{
  "num_hidden_layers": 12,
  "hidden_size": 224,
  "num_attention_heads": 7,
  "num_key_value_heads": 7,
  "head_dim": 32,
  "intermediate_size": 896,
  "vocab_size": 1724,
  "hidden_act": "swiglu",
  "norm": "rmsnorm",
  "norm_place": "pre",
  "norm_eps": 1e-05,
  "positions": "rope",
  "rope_theta": 26100.0,
  "rope_fraction": 0.75,
  "qk_norm": true,
  "attn_scale": 0.177,
  "bias": "none",
  "tie_word_embeddings": false,
  "parallel_block": true,
  "init": "uniform",
  "init_std_qkv": 0.0382,
  "init_std_o": 0.0,
  "init_std_up": 0.0382,
  "init_std_down": 0.0,
  "optimizer": "muon",
  "learning_rate": 0.0134,
  "lr_mult_o": 1.5,
  "beta1": 0.95,
  "lr_head": 0.00898,
  "max_grad_norm": 2.0,
  "warmup_steps": 0,
  "schedule": "wsd",
  "decay_fraction": 1.0,
  "decay_shape": "pow",
  "final_lr_fraction": 0.1,
  "batch_tokens": 131072,
  "max_seq_len": 256,
  "doc_mask": false,
  "train_tokens": 580300000,
  "max_steps": 4428,
  "dataset": "wikipedia_en"
}
MLP neurons of a small language model. Each row is named by its layer, matrix (gate and up: input weights) and neuron, and shows model dimensions 64-191. Each number is 50 + 12 x the weight over its row's rms, rounded and kept within 0 to 99. A neuron's up and down rows have the sign that makes its largest values positive.
Before each neuron's rows, "fires after" lists the tokens most often just before its 100 highest values on Wikipedia text that the model never trained on.

fires after: "\n", " d", "-", "yn"
L5.gate701:62 52 77 62 56 57 47 40 43 53 63 18 35 71 41 27 52 43 51 61 68 54 43 45 55 68 56 46 46 45 49 58 37 48 67 35 35 53 66 47 73 50 54 49 42 41 68 66 64 22 55 35 66 57 54 24 54 34 60 42 53 31 34 58 36 50 71 45 53 42 42 39 44 37 46 36 66 44 44 38 37 43 22 44 42 70 62 48 41 55 35 44 61 69 26 58 72 39 50 41 36 68 21 37 47 48 44 49 57 54 53 56 47 64 47 38 42 41 51 77 37 44 56 53 50 33 28 49
L5.up701:54 29 68 51 37 48 61 33 69 56 65 41 49 54 52 40 70 67 36 45 69 46 38 57 47 49 70 54 56 59 50 50 64 45 39 71 38 44 50 43 68 34 55 54 37 55 70 51 46 64 25 54 39 49 55 62 53 49 56 62 53 70 62 31 41 52 66 50 45 36 39 85 55 43 51 59 49 55 53 44 65 40 44 29 54 60 48 53 31 42 47 45 52 40 52 46 57 54 49 42 23 48 46 49 58 70 43 35 62 56 66 52 55 68 53 48 42 51 61 57 67 48 44 32 63 63 82 52

fires after: " J", " S", " s", " M", " p", " P"
L6.gate526:59 49 35 43 65 58 47 52 42 69 52 25 46 66 71 37 40 51 25 59 67 69 45 59 58 50 70 35 53 44 57 40 48 64 53 46 43 35 39 53 38 44 28 50 38 38 35 29 55 50 42 24 62 44 38 64 58 48 47 67 38 54 87 42 54 77 42 55 42 41 44 50 66 52 35 83 53 54 54 57 30 61 47 57 35 51 47 39 68 55 43 30 45 47 51 49 60 56 51 62 35 55 50 60 17 59 34 50 31 58 42 54 25 48 47 34 59 63 45 52 47 61 41 40 58 57 57 64
L6.up526:27 43 34 24 59 44 47 57 55 47 53 48 37 59 49 39 59 48 37 46 57 79 60 57 41 36 36 44 54 52 45 53 56 64 62 44 44 46 56 61 46 58 51 60 40 57 39 19 51 46 44 43 68 45 40 61 41 52 39 61 32 51 66 59 57 56 55 42 49 80 73 50 42 42 35 88 35 39 21 48 38 84 35 51 52 50 38 51 45 67 62 51 54 46 49 50 44 49 42 61 67 40 62 54 31 36 67 35 41 50 57 41 73 65 54 55 55 30 42 46 58 54 55 33 61 69 54 48

fires after: "|", " the", " L", " n", " suc", "\n"
L5.gate177:47 60 46 27 46 42 57 54 44 37 57 42 67 60 47 24 43 48 50 51 52 36 38 41 72 72 50 45 43 61 43 34 44 68 50 71 52 44 73 47 59 51 41 31 45 61 35 58 82 43 55 62 56 44 40 47 44 37 21 19 38 49 55 43 56 63 48 40 63 47 56 54 32 31 46 52 57 50 41 48 70 40 34 50 54 53 51 50 85 44 74 37 41 43 52 57 22 50 51 43 54 40 38 58 48 47 42 42 60 57 24 47 56 49 66 43 51 71 62 59 59 33 36 60 55 40 33 61
L5.up177:39 52 30 70 60 44 35 45 62 50 53 52 40 43 41 44 56 50 59 41 31 46 44 45 40 57 58 46 49 38 56 36 37 58 68 59 55 41 45 32 46 53 43 38 47 43 50 70 40 37 46 75 59 34 33 79 36 43 45 44 68 40 64 36 71 69 47 61 51 39 60 57 28 41 45 48 61 43 58 65 54 43 32 47 62 43 61 43 17 53 69 49 57 48 53 56 41 70 54 53 61 64 45 71 48 44 39 71 45 50 40 43 44 46 49 43 63 71 61 50 69 64 47 39 73 51 60 50

fires after: "1", " ", ","
L8.gate493:62 31 56 56 41 43 57 56 46 28 50 55 66 55 29 49 41 48 40 51 58 43 46 44 51 69 33 44 46 60 47 55 32 72 32 75 55 38 47 55 44 43 49 50 46 53 39 46 41 60 42 71 38 73 42 67 48 35 29 50 45 36 66 58 56 63 51 39 69 57 53 60 57 34 58 39 75 46 64 58 60 68 29 61 56 53 48 43 61 71 40 44 47 55 50 54 66 38 65 45 32 75 52 63 43 66 47 37 35 46 35 47 53 55 45 47 50 32 65 56 61 53 35 48 48 67 46 63
L8.up493:36 36 39 46 42 45 61 53 52 79 60 68 69 49 69 45 50 41 38 29 36 50 54 57 50 33 62 53 52 66 32 31 52 43 48 54 24 49 61 41 66 50 61 50 56 68 51 29 41 61 46 48 33 54 57 53 42 40 73 46 30 37 28 55 54 56 25 41 36 41 59 30 55 58 42 44 78 68 48 48 53 39 50 45 35 51 32 49 49 48 56 38 28 50 41 38 43 43 60 48 62 43 56 55 52 36 82 45 51 42 34 61 51 60 39 47 57 48 54 75 68 64 57 59 62 60 47 48

fires after: " M", " g", " G", " m", " f"
L5.gate740:34 31 53 60 54 65 69 39 48 64 61 59 52 43 58 59 65 51 53 52 59 49 62 65 45 47 58 69 49 50 34 55 36 65 38 31 45 47 51 70 64 61 36 64 50 27 63 41 47 33 49 36 68 53 49 47 49 57 32 57 52 32 56 47 66 27 38 32 32 40 49 60 47 40 50 58 65 65 53 58 43 36 52 59 18 58 52 40 36 46 49 39 66 58 42 40 12 39 41 56 43 60 60 43 42 49 68 45 37 65 51 28 61 60 54 58 49 31 36 65 36 60 49 42 44 48 54 51
L5.up740:43 25 65 43 69 49 43 70 46 46 45 30 58 46 39 55 45 45 56 66 42 48 55 72 35 58 45 35 53 35 52 43 50 66 46 44 35 55 54 59 55 58 42 39 46 37 43 67 35 48 38 45 61 52 49 40 54 37 55 41 41 52 74 63 50 45 41 77 38 50 51 50 40 52 62 34 34 50 56 52 43 39 33 62 59 40 59 66 47 46 45 48 57 46 40 47 39 65 46 62 55 81 51 45 49 37 74 64 58 66 56 32 66 36 48 33 48 40 45 56 22 28 43 57 51 57 52 63

fires after: " R", " M", "r", " P", "v", " S"
L5.gate725:68 37 65 53 52 60 60 57 56 68 51 38 61 51 44 56 45 51 57 54 42 30 46 40 63 55 64 38 34 43 55 37 53 52 52 60 55 60 58 61 19 46 50 60 44 63 34 55 52 39 50 61 35 66 73 50 39 49 37 36 44 46 67 58 35 33 37 67 50 84 65 53 52 52 39 75 43 32 59 52 53 53 40 50 69 49 43 65 62 57 48 69 55 62 35 52 43 79 60 71 51 52 26 46 67 42 65 56 72 22 46 45 49 44 61 59 30 35 41 57 53 53 57 54 43 33 54 37
L5.up725:59 59 69 33 45 48 44 70 72 44 53 46 53 47 52 54 54 65 56 46 70 43 56 54 60 46 45 56 17 63 67 70 38 47 54 38 59 52 46 58 52 42 37 47 48 31 61 56 53 55 44 38 38 44 56 39 90 33 67 62 53 70 51 44 34 83 54 52 42 39 52 39 60 39 50 52 41 76 80 36 47 44 45 32 49 54 39 47 64 42 43 62 65 56 31 66 48 64 67 28 40 49 53 43 50 55 25 41 54 56 51 48 39 56 69 51 41 40 62 53 67 60 60 53 41 43 45 54

fires after: " ", " the", " to", " of"
L9.gate594:51 51 38 26 56 48 27 51 47 42 77 38 55 52 23 46 56 44 50 54 56 47 59 41 65 54 38 68 59 29 51 55 49 53 49 64 43 38 35 56 55 55 48 55 65 33 49 38 68 65 56 54 75 62 68 40 38 35 39 45 37 64 59 64 60 54 44 42 45 36 51 52 42 60 69 45 56 59 66 39 47 50 45 69 27 62 55 36 40 44 56 51 72 35 39 32 33 59 38 49 32 49 25 38 60 54 62 69 66 69 47 59 42 53 45 52 51 45 51 58 72 40 49 55 58 49 37 53
L9.up594:61 47 49 45 66 48 31 41 50 61 44 58 49 46 48 65 53 38 55 64 86 53 76 64 54 44 60 21 44 73 32 56 57 47 51 39 32 60 47 68 45 55 65 45 42 52 49 39 63 36 60 39 61 37 82 43 55 47 59 55 61 43 55 44 38 41 37 37 22 46 60 47 34 56 50 58 45 47 39 55 55 54 39 50 57 69 56 42 39 48 49 58 58 62 56 54 61 35 67 46 20 50 34 69 47 50 31 29 41 51 51 38 72 63 52 53 69 62 38 36 37 51 54 50 58 55 36 53

fires after: "ort", " O", "'", " D", " M", "D"
L6.gate587:62 46 49 51 57 34 36 38 45 85 68 44 47 55 52 56 36 46 61 54 35 54 60 55 30 24 44 31 70 49 67 62 39 35 53 34 45 40 45 55 49 43 49 53 43 45 40 46 52 46 71 57 28 42 64 48 48 41 52 44 50 34 57 57 55 64 66 68 54 56 56 34 58 66 52 42 61 52 58 57 51 37 47 49 62 58 76 42 30 45 42 51 48 43 33 48 47 43 50 63 41 63 43 51 50 48 45 75 40 27 41 47 56 47 54 48 69 46 53 74 48 68 66 53 48 75 76 51
L6.up587:40 45 56 41 63 47 48 24 51 57 57 56 33 49 53 40 55 59 67 57 65 47 50 44 27 30 43 68 52 53 43 45 63 44 70 49 55 45 51 43 19 29 61 70 60 56 48 22 45 37 60 46 58 51 21 48 54 49 64 49 50 62 60 65 48 42 65 46 63 53 59 40 48 38 47 33 46 58 49 53 31 46 53 57 51 67 49 35 32 26 61 47 37 79 49 57 36 36 48 19 53 51 35 54 35 67 53 51 37 57 41 48 52 50 69 43 64 33 54 68 51 36 67 40 57 40 71 47

fires after: "\\", " m", " M", "M", " Mc"
L6.gate782:42 48 68 34 34 63 51 56 28 49 63 40 49 41 54 56 35 53 42 65 55 59 62 54 50 57 41 70 63 63 19 62 48 52 36 27 69 49 65 48 56 63 85 56 72 45 78 53 57 36 36 52 37 45 28 23 55 40 48 53 33 53 43 66 47 59 62 33 42 45 46 49 58 61 67 48 61 47 39 75 68 63 55 51 57 57 59 67 38 47 68 51 33 52 46 42 69 38 58 64 36 57 60 46 43 46 50 63 52 57 67 43 42 57 37 43 38 50 46 46 28 46 41 55 64 42 50 50
L6.up782:57 71 32 54 38 37 66 35 49 44 38 75 52 39 47 31 32 40 63 62 47 43 59 26 47 56 53 60 58 43 39 62 38 65 41 48 49 60 43 54 53 46 55 57 35 35 56 53 41 67 61 46 57 48 38 40 74 26 40 75 46 60 24 72 50 40 42 56 25 38 38 47 46 32 46 48 42 47 67 58 58 36 50 70 70 69 54 53 55 47 43 45 37 55 42 39 42 60 41 66 30 67 61 43 48 46 23 52 18 24 32 56 37 56 44 50 52 32 60 64 46 48 65 56 61 36 52 45

fires after: " d", " M", " D", " cons", " F", "pl"
L6.gate422:59 75 57 55 52 53 79 50 27 52 49 60 59 57 53 41 26 45 49 54 49 55 54 69 47 38 54 25 47 60 41 50 61 71 77 47 39 37 70 57 38 20 54 53 49 48 64 47 39 43 64 56 41 37 52 47 44 20 50 39 38 33 60 58 30 46 57 53 55 38 51 36 42 38 42 51 56 54 38 30 28 48 68 45 26 38 62 42 43 31 43 62 58 46 36 47 39 32 38 39 26 59 23 51 57 68 25 53 53 38 72 45 67 37 56 53 54 63 32 83 65 53 60 46 58 31 46 36
L6.up422:63 48 43 63 40 40 42 59 44 63 42 59 59 41 78 52 34 52 33 46 54 43 71 49 38 40 33 53 54 57 64 38 36 56 47 55 45 49 47 48 56 21 59 44 60 29 41 42 33 42 78 58 51 49 50 42 37 38 39 48 58 26 56 47 31 41 54 47 57 42 43 54 41 35 45 39 68 47 51 60 35 42 47 45 68 67 44 59 47 50 35 63 53 62 65 62 47 52 50 40 68 57 45 61 54 70 32 52 54 53 48 46 47 42 68 34 37 58 30 63 50 47 58 57 61 27 45 56

fires after: "ag", " am", "ell", "o", "our", "nd"
L4.gate392:60 52 57 56 41 45 46 51 14 33 43 52 70 49 34 55 74 37 47 53 49 56 65 44 71 33 57 51 59 52 38 60 49 62 45 58 64 57 50 64 69 34 45 51 75 64 34 45 21 37 27 59 49 45 51 57 36 52 59 15 50 49 45 44 69 49 25 58 61 48 49 65 53 49 43 60 53 39 42 32 59 59 44 67 55 53 52 66 63 47 54 57 45 63 51 27 13 30 41 63 45 65 38 33 42 46 43 41 60 19 33 28 58 34 44 49 44 43 52 38 28 57 48 34 42 37 42 58
L4.up392:42 60 55 53 51 50 63 41 28 51 40 60 36 53 37 36 38 51 45 68 43 58 33 72 60 67 65 40 55 42 54 65 57 77 39 57 55 41 79 34 30 79 62 55 52 41 41 44 59 56 41 76 47 58 44 60 32 39 33 53 68 49 36 54 54 48 63 55 61 61 49 41 49 56 72 43 54 32 67 47 77 66 18 57 72 56 52 52 77 27 51 51 60 57 46 54 64 29 52 59 63 59 43 26 75 64 30 52 46 63 52 52 42 38 50 50 35 47 56 63 40 59 45 68 60 40 48 57

fires after: " ", "1", "l"
L6.gate768:51 37 48 45 50 54 41 54 45 55 60 44 49 43 52 58 55 35 48 51 67 30 52 55 60 53 32 31 55 67 59 47 53 54 43 59 66 34 55 50 43 67 33 46 53 34 61 50 46 67 49 40 54 56 63 48 51 54 64 46 73 58 61 62 38 56 52 50 54 30 71 54 35 32 69 60 42 62 53 61 31 62 39 54 27 50 62 72 56 57 32 44 44 58 55 62 70 55 49 54 32 47 18 44 53 72 48 53 51 35 59 57 73 61 43 39 44 59 54 59 49 60 53 74 40 51 62 34
L6.up768:38 29 23 59 65 53 48 39 57 47 46 75 45 58 60 59 48 63 59 39 64 47 43 61 48 28 40 30 50 66 47 47 58 49 43 64 31 68 65 75 51 70 55 57 44 47 65 43 39 55 67 42 34 58 71 43 42 34 52 61 50 51 63 51 37 46 43 45 61 52 34 49 55 28 57 32 53 36 56 48 50 43 51 28 67 47 41 51 81 55 41 42 68 55 53 46 36 53 47 30 58 49 71 61 45 67 68 41 21 36 63 68 55 57 61 45 80 49 56 53 53 55 26 43 54 35 51 59

fires after: " (", " b", "1", " d", "9", "B"
L5.gate291:59 58 49 61 63 45 75 45 49 34 62 43 68 58 36 21 31 55 64 53 56 39 65 49 41 59 49 48 40 58 43 47 47 45 50 39 47 60 51 33 77 45 43 45 55 34 31 51 57 65 54 39 63 60 41 60 61 39 56 39 58 35 47 57 55 62 56 47 42 73 45 39 46 37 49 66 41 44 45 59 52 43 74 61 44 72 49 48 45 51 69 39 55 33 39 36 45 38 69 55 37 50 72 41 59 30 54 55 38 35 66 44 31 39 40 43 44 68 65 52 37 44 59 53 52 36 74 45
L5.up291:36 64 36 41 40 56 55 56 47 31 50 79 63 59 42 66 21 46 56 50 53 60 50 46 39 50 35 45 56 60 46 57 61 46 41 50 64 63 54 40 47 60 49 64 58 63 39 34 52 40 41 63 34 36 43 27 52 58 57 64 63 61 59 51 51 49 43 49 50 51 50 44 61 70 49 61 49 49 47 68 72 53 53 29 47 53 39 72 47 32 64 53 38 42 36 66 44 25 79 35 34 53 62 45 31 28 38 59 84 46 33 56 33 40 39 35 62 35 37 56 46 51 27 33 63 35 59 33

fires after: "1", " .", "7", "0", "000", "8"
L8.gate472:56 36 60 46 49 46 41 47 58 49 29 39 42 45 43 41 48 74 46 30 47 63 49 40 64 65 36 57 19 50 38 46 67 56 29 64 35 43 65 55 70 52 41 73 34 53 48 37 57 56 40 43 45 55 69 61 46 69 34 61 52 60 74 48 30 74 72 39 90 33 58 55 49 40 54 45 64 55 49 54 24 50 58 53 49 38 47 50 45 48 67 41 31 57 57 65 99 59 44 59 39 60 52 39 19 58 47 58 49 57 46 40 64 26 43 59 33 68 87 45 44 47 43 57 45 56 55 62
L8.up472:51 46 26 43 50 72 40 32 53 45 59 49 55 46 36 75 55 46 47 53 60 65 24 51 52 31 58 57 38 42 48 42 54 48 43 41 66 39 44 62 63 41 54 62 53 26 58 42 31 51 38 59 51 57 47 75 69 26 48 56 47 58 61 39 50 48 53 47 52 47 49 51 26 66 43 32 41 82 56 61 52 49 58 54 54 44 33 53 45 79 40 37 50 35 48 48 33 70 30 55 66 61 41 50 57 60 50 63 54 52 56 70 49 67 56 61 49 25 41 51 69 57 69 42 27 68 39 81

fires after: " M", "om", " m", "m", "ag", "ro"
L6.gate19:62 27 64 42 46 39 54 31 42 41 48 59 33 42 47 37 68 34 44 33 53 68 42 21 48 57 71 54 56 60 42 71 60 47 67 69 64 51 51 26 33 74 50 61 61 41 48 35 52 61 51 79 45 50 52 42 44 29 46 15 32 39 53 58 39 62 40 38 53 59 45 43 69 50 29 49 52 44 55 37 27 64 67 64 50 45 55 46 38 53 47 46 50 54 54 52 34 42 54 66 53 43 59 30 47 52 68 55 61 56 47 62 48 41 53 52 48 44 40 40 48 39 52 47 50 17 67 52
L6.up19:60 74 55 41 54 28 47 49 49 50 73 54 57 62 39 48 58 81 57 43 43 39 53 55 38 43 59 57 49 56 39 57 46 56 41 34 52 59 39 52 62 58 68 52 50 38 50 45 32 54 43 61 54 31 45 70 47 61 45 65 42 46 58 50 50 44 53 31 31 57 46 54 46 29 58 40 49 47 79 35 54 47 54 66 78 30 55 59 70 52 41 22 56 36 40 33 33 47 55 46 71 51 32 38 45 26 38 63 47 50 40 41 39 52 61 49 32 44 51 52 61 75 46 82 37 61 61 49

fires after: " ", "1", "er", " his"
L5.gate134:47 67 35 58 48 71 39 58 62 38 37 29 48 46 64 72 49 64 46 46 69 39 62 44 60 63 55 35 48 56 59 57 59 58 53 60 47 53 38 48 66 46 40 42 73 32 69 43 35 51 57 49 32 46 62 49 38 48 36 43 41 56 51 46 45 48 52 45 53 39 35 49 26 43 28 72 51 63 48 57 56 58 51 69 56 44 47 67 79 82 60 61 84 40 66 70 55 35 48 20 27 58 67 70 41 54 50 45 58 65 42 42 49 58 34 51 19 47 71 68 61 45 74 47 59 47 20 66
L5.up134:40 51 48 52 82 70 67 45 29 74 39 50 33 64 33 52 50 62 60 59 59 51 40 50 86 34 46 42 37 33 59 76 50 49 50 44 71 59 48 45 46 47 45 62 48 36 51 52 57 62 60 45 65 46 54 41 37 66 72 71 61 46 59 44 31 48 30 51 74 64 40 42 65 26 26 56 48 52 51 43 49 45 55 37 30 71 41 56 81 66 60 64 56 38 64 35 16 45 44 35 48 49 49 30 49 66 63 58 55 31 51 47 48 53 58 44 40 32 40 65 63 56 58 39 55 52 44 49

fires after: " J", " K", " O", " j", " Ch"
L6.gate674:60 30 51 24 57 41 58 50 46 69 47 69 68 62 39 34 65 51 46 66 33 37 56 34 62 68 58 47 43 57 38 48 56 59 37 39 61 74 44 40 45 41 45 45 43 52 63 61 37 28 43 63 54 43 62 45 55 50 57 53 58 35 50 47 51 48 45 42 48 53 64 62 40 60 27 65 37 51 64 38 71 59 54 55 30 40 33 37 37 29 37 35 52 45 41 51 36 40 52 38 73 30 53 51 32 63 38 25 53 53 27 45 39 35 36 59 46 29 62 53 43 48 54 80 58 42 47 38
L6.up674:52 47 56 57 54 32 56 43 43 50 38 33 45 47 66 65 68 55 75 43 46 46 56 44 59 45 34 42 24 23 45 47 53 51 63 64 52 44 47 67 36 65 45 44 47 53 53 51 42 30 72 41 57 61 46 34 62 46 46 46 57 65 47 44 57 52 55 30 50 63 47 67 59 29 39 50 65 57 33 65 36 38 55 81 48 50 13 52 47 54 49 32 58 64 67 46 28 54 48 59 60 56 63 54 38 36 55 41 49 24 44 37 42 47 43 35 61 64 59 52 49 59 67 48 71 63 47 42

fires after: " N", " J", "\n", "1", " W"
L5.gate800:48 53 48 60 42 32 70 36 44 66 46 44 61 46 74 72 32 70 53 55 43 46 41 61 42 42 68 56 43 71 46 40 61 59 44 51 41 47 51 51 54 26 45 72 48 37 42 67 63 44 64 47 53 52 48 34 54 55 82 50 62 46 46 36 50 44 32 70 41 23 44 37 63 55 77 61 47 36 49 56 45 63 55 58 24 27 62 55 50 75 41 21 70 40 53 62 59 41 48 60 50 42 37 47 40 41 50 52 57 45 69 24 46 67 54 42 40 73 58 29 36 50 56 56 49 27 44 51
L5.up800:44 44 38 51 48 65 47 29 52 50 34 59 69 41 40 46 43 74 67 34 62 41 29 56 50 50 24 55 51 64 52 61 52 75 33 43 29 43 48 50 44 42 39 58 61 41 45 67 25 41 74 47 54 30 49 36 45 38 41 55 64 38 69 47 46 50 57 50 23 54 61 38 47 43 64 44 59 51 59 50 46 64 45 67 53 33 35 65 50 37 82 60 61 49 41 32 70 48 71 48 68 47 60 58 29 64 56 59 64 43 28 59 59 32 68 47 51 50 53 51 59 53 54 63 63 42 65 59

fires after: " J", "ce", " j", " Pre"
L5.gate879:49 43 49 34 52 66 34 31 57 53 55 52 65 41 45 30 29 85 48 63 52 74 57 23 76 43 56 45 83 42 54 70 63 41 64 52 36 45 52 45 42 55 34 43 32 58 36 73 51 38 41 48 40 61 36 52 63 51 52 55 44 49 60 62 54 52 58 57 56 45 59 47 55 47 38 61 54 27 49 41 54 52 29 60 42 30 68 55 56 68 41 49 59 44 81 47 53 62 56 60 58 54 62 37 38 53 44 42 63 53 53 45 43 53 54 68 40 53 58 56 63 63 51 45 56 41 47 59
L5.up879:38 32 55 56 68 66 60 22 64 52 38 46 41 24 41 23 50 68 73 61 64 60 71 47 60 39 34 59 62 39 49 57 38 75 59 67 52 40 47 34 45 65 38 20 35 55 35 50 56 53 55 45 43 32 58 46 56 34 49 51 51 57 63 38 56 52 54 56 61 60 40 37 62 57 50 53 73 49 50 54 42 64 42 45 34 47 45 44 64 48 59 39 46 40 42 53 44 39 68 48 65 49 62 41 29 42 50 58 38 63 53 50 39 45 63 44 22 77 50 57 45 64 47 41 37 35 25 50

fires after: " M", " f", " m", " N", "M", "v"
L6.gate670:53 51 58 46 44 43 54 43 35 58 53 41 64 31 45 31 64 62 36 21 47 38 49 50 52 57 49 21 59 52 50 57 46 50 41 36 40 40 46 35 27 44 49 70 44 43 46 54 46 39 54 64 41 48 55 53 48 54 59 59 59 58 54 63 50 40 38 35 20 36 57 36 49 56 55 56 28 26 58 42 58 43 59 73 57 41 40 33 44 46 63 51 62 49 54 55 67 41 32 49 51 51 78 55 46 55 40 59 52 58 65 36 53 77 40 15 57 26 52 74 52 57 25 68 58 40 58 48
L6.up670:65 58 61 49 81 43 52 67 61 33 36 52 64 53 39 75 52 45 42 54 55 62 79 59 62 54 55 51 46 49 62 61 50 70 63 42 41 54 51 52 64 53 50 25 53 38 47 54 75 40 65 41 54 47 36 37 53 27 24 65 58 50 51 50 54 44 49 42 41 65 43 30 47 54 40 64 37 55 43 60 46 50 49 50 64 28 55 52 41 44 66 33 44 41 63 69 61 57 27 80 31 63 56 42 54 65 36 53 52 62 46 55 70 61 46 60 48 46 63 38 52 43 49 22 41 34 62 50

fires after: " M", " m", "er", "pl", " n", " B"
L5.gate200:54 45 44 49 52 38 63 27 57 64 60 43 58 39 47 63 47 60 63 54 41 65 76 41 65 39 60 46 51 33 64 54 60 47 42 34 35 40 56 37 21 60 36 59 51 57 61 72 54 51 43 42 77 50 44 47 46 61 59 48 46 43 56 45 48 59 42 47 53 53 48 63 54 63 43 61 34 49 36 82 69 67 52 81 37 60 49 48 46 66 41 41 56 65 62 74 67 48 54 68 42 55 38 71 46 49 70 65 41 50 50 40 42 33 63 54 59 49 34 47 40 30 46 58 70 44 40 55
L5.up200:57 51 47 66 30 47 62 41 43 67 38 57 49 47 57 24 59 57 63 64 46 26 51 46 65 40 70 73 44 50 57 64 46 28 49 37 55 43 72 52 58 62 58 41 69 50 60 56 51 56 53 37 53 52 17 61 73 58 75 51 42 54 37 36 58 33 65 58 50 41 30 65 41 26 25 60 49 52 62 58 42 46 47 54 67 45 65 35 47 43 55 51 56 73 44 48 54 68 57 53 37 61 38 49 71 59 39 65 36 44 40 52 60 64 53 33 44 45 75 58 59 42 37 39 54 46 74 66

fires after: " f", " g", " G", "f", "ill", " b"
L6.gate811:60 56 42 63 53 62 42 44 39 38 59 32 56 38 63 44 39 34 63 42 51 60 41 43 53 55 49 57 35 64 66 57 59 54 32 41 32 56 37 38 66 61 22 35 41 58 55 57 59 54 43 47 41 46 66 34 52 59 51 72 65 34 49 69 64 35 24 34 62 42 45 66 40 32 63 69 43 47 64 58 45 59 67 51 74 63 48 60 31 59 53 63 81 76 68 36 56 43 52 24 48 48 44 34 51 61 52 53 56 56 58 36 56 30 48 48 44 66 56 43 48 31 47 55 40 57 47 59
L6.up811:47 55 56 53 35 53 43 42 24 48 67 17 55 54 68 39 46 36 56 47 57 36 28 46 48 49 46 58 43 57 45 40 66 35 40 73 52 50 66 26 58 53 24 50 70 41 51 56 71 58 47 37 54 45 62 29 23 64 67 40 61 23 54 64 45 45 33 54 63 40 43 55 30 40 40 49 44 59 49 43 59 44 66 56 45 46 49 52 44 52 73 44 49 42 44 40 46 50 52 49 40 34 43 56 43 59 45 44 69 58 39 38 47 80 52 34 51 70 39 49 53 34 53 46 46 64 65 79

fires after: " d", "On", " On", " on", " mon"
L8.gate484:43 45 44 35 54 54 39 72 30 78 41 56 60 57 55 62 61 44 48 40 68 57 61 46 60 46 42 65 59 31 41 50 38 41 48 49 38 54 30 47 40 44 48 54 45 59 71 66 62 53 72 56 32 56 38 49 43 64 76 49 49 60 46 42 58 53 21 64 67 47 73 50 52 50 63 94 51 35 53 25 35 20 41 55 48 53 55 50 39 56 52 58 59 27 48 40 61 58 45 40 56 50 66 52 42 75 42 33 41 62 61 65 49 54 38 72 45 45 39 42 43 52 49 44 40 53 64 49
L8.up484:68 62 30 33 44 39 38 41 64 52 46 48 49 58 53 53 30 48 43 25 66 47 62 44 51 70 53 42 52 49 28 63 39 40 35 62 26 53 38 57 37 54 55 45 72 78 43 63 45 49 68 33 54 44 53 53 67 44 81 56 33 49 39 37 43 29 65 37 63 38 65 37 61 62 48 22 47 40 41 40 38 55 59 67 41 58 42 43 40 49 55 61 56 48 50 58 27 49 59 45 30 54 58 37 48 57 79 47 61 40 38 75 54 49 58 47 51 33 58 39 64 43 55 45 39 72 22 52

fires after: " ", "H", " g", " G", " E"
L8.gate147:34 38 62 53 55 29 50 43 35 56 42 56 57 32 40 57 42 57 58 65 49 52 44 37 28 40 46 52 53 45 36 51 48 57 48 58 28 36 52 38 60 62 48 46 54 49 36 43 50 50 61 56 49 42 54 57 39 37 69 52 58 57 39 40 45 86 39 40 58 46 51 71 37 54 56 59 67 71 36 51 54 47 39 69 23 57 56 55 69 45 43 45 62 56 61 54 51 42 66 58 43 41 32 57 56 50 32 47 57 38 43 42 68 51 25 36 56 52 53 69 23 15 54 50 41 37 30 70
L8.up147:42 34 42 58 74 49 40 51 38 58 50 60 31 68 58 30 61 23 47 63 37 46 67 59 73 38 34 56 46 53 56 63 46 38 43 58 40 52 55 58 56 42 39 54 71 49 53 45 58 44 49 46 35 52 43 49 28 66 45 57 44 67 77 55 37 39 32 60 61 60 38 29 40 55 44 80 39 50 47 46 42 64 50 56 61 46 45 58 35 51 34 50 40 48 48 50 52 45 79 21 46 53 44 63 66 66 54 60 67 63 49 29 27 53 54 30 46 69 40 51 48 56 43 60 53 59 46 45

fires after: " the", " Ad", " U", ",", " Mar"
L6.gate467:27 26 59 52 39 54 53 61 54 53 31 59 21 25 51 70 57 58 52 38 43 41 50 53 43 40 53 40 29 51 45 63 47 32 39 42 50 39 65 72 36 55 45 40 31 40 56 53 45 46 26 42 53 58 33 41 74 59 45 72 40 32 39 57 57 66 33 44 56 62 63 41 49 49 48 42 49 67 61 55 39 42 52 64 49 65 46 53 53 65 57 40 53 64 49 53 47 42 77 65 58 65 52 38 44 42 73 37 45 67 44 48 51 55 32 67 43 39 45 35 58 46 63 50 53 38 46 57
L6.up467:57 46 57 49 53 72 41 61 69 39 54 55 62 69 41 55 44 34 41 32 55 64 70 47 44 74 39 47 56 50 59 48 56 53 62 44 56 61 58 28 68 61 61 17 47 50 45 52 52 47 33 46 32 40 47 58 60 24 62 62 41 53 60 41 41 28 49 63 53 15 61 57 43 56 55 28 61 31 53 62 68 44 48 36 50 50 74 61 62 53 51 46 57 51 57 57 42 79 59 55 31 54 75 52 39 50 30 59 54 68 53 36 47 68 31 49 59 61 42 11 58 33 48 57 48 45 47 49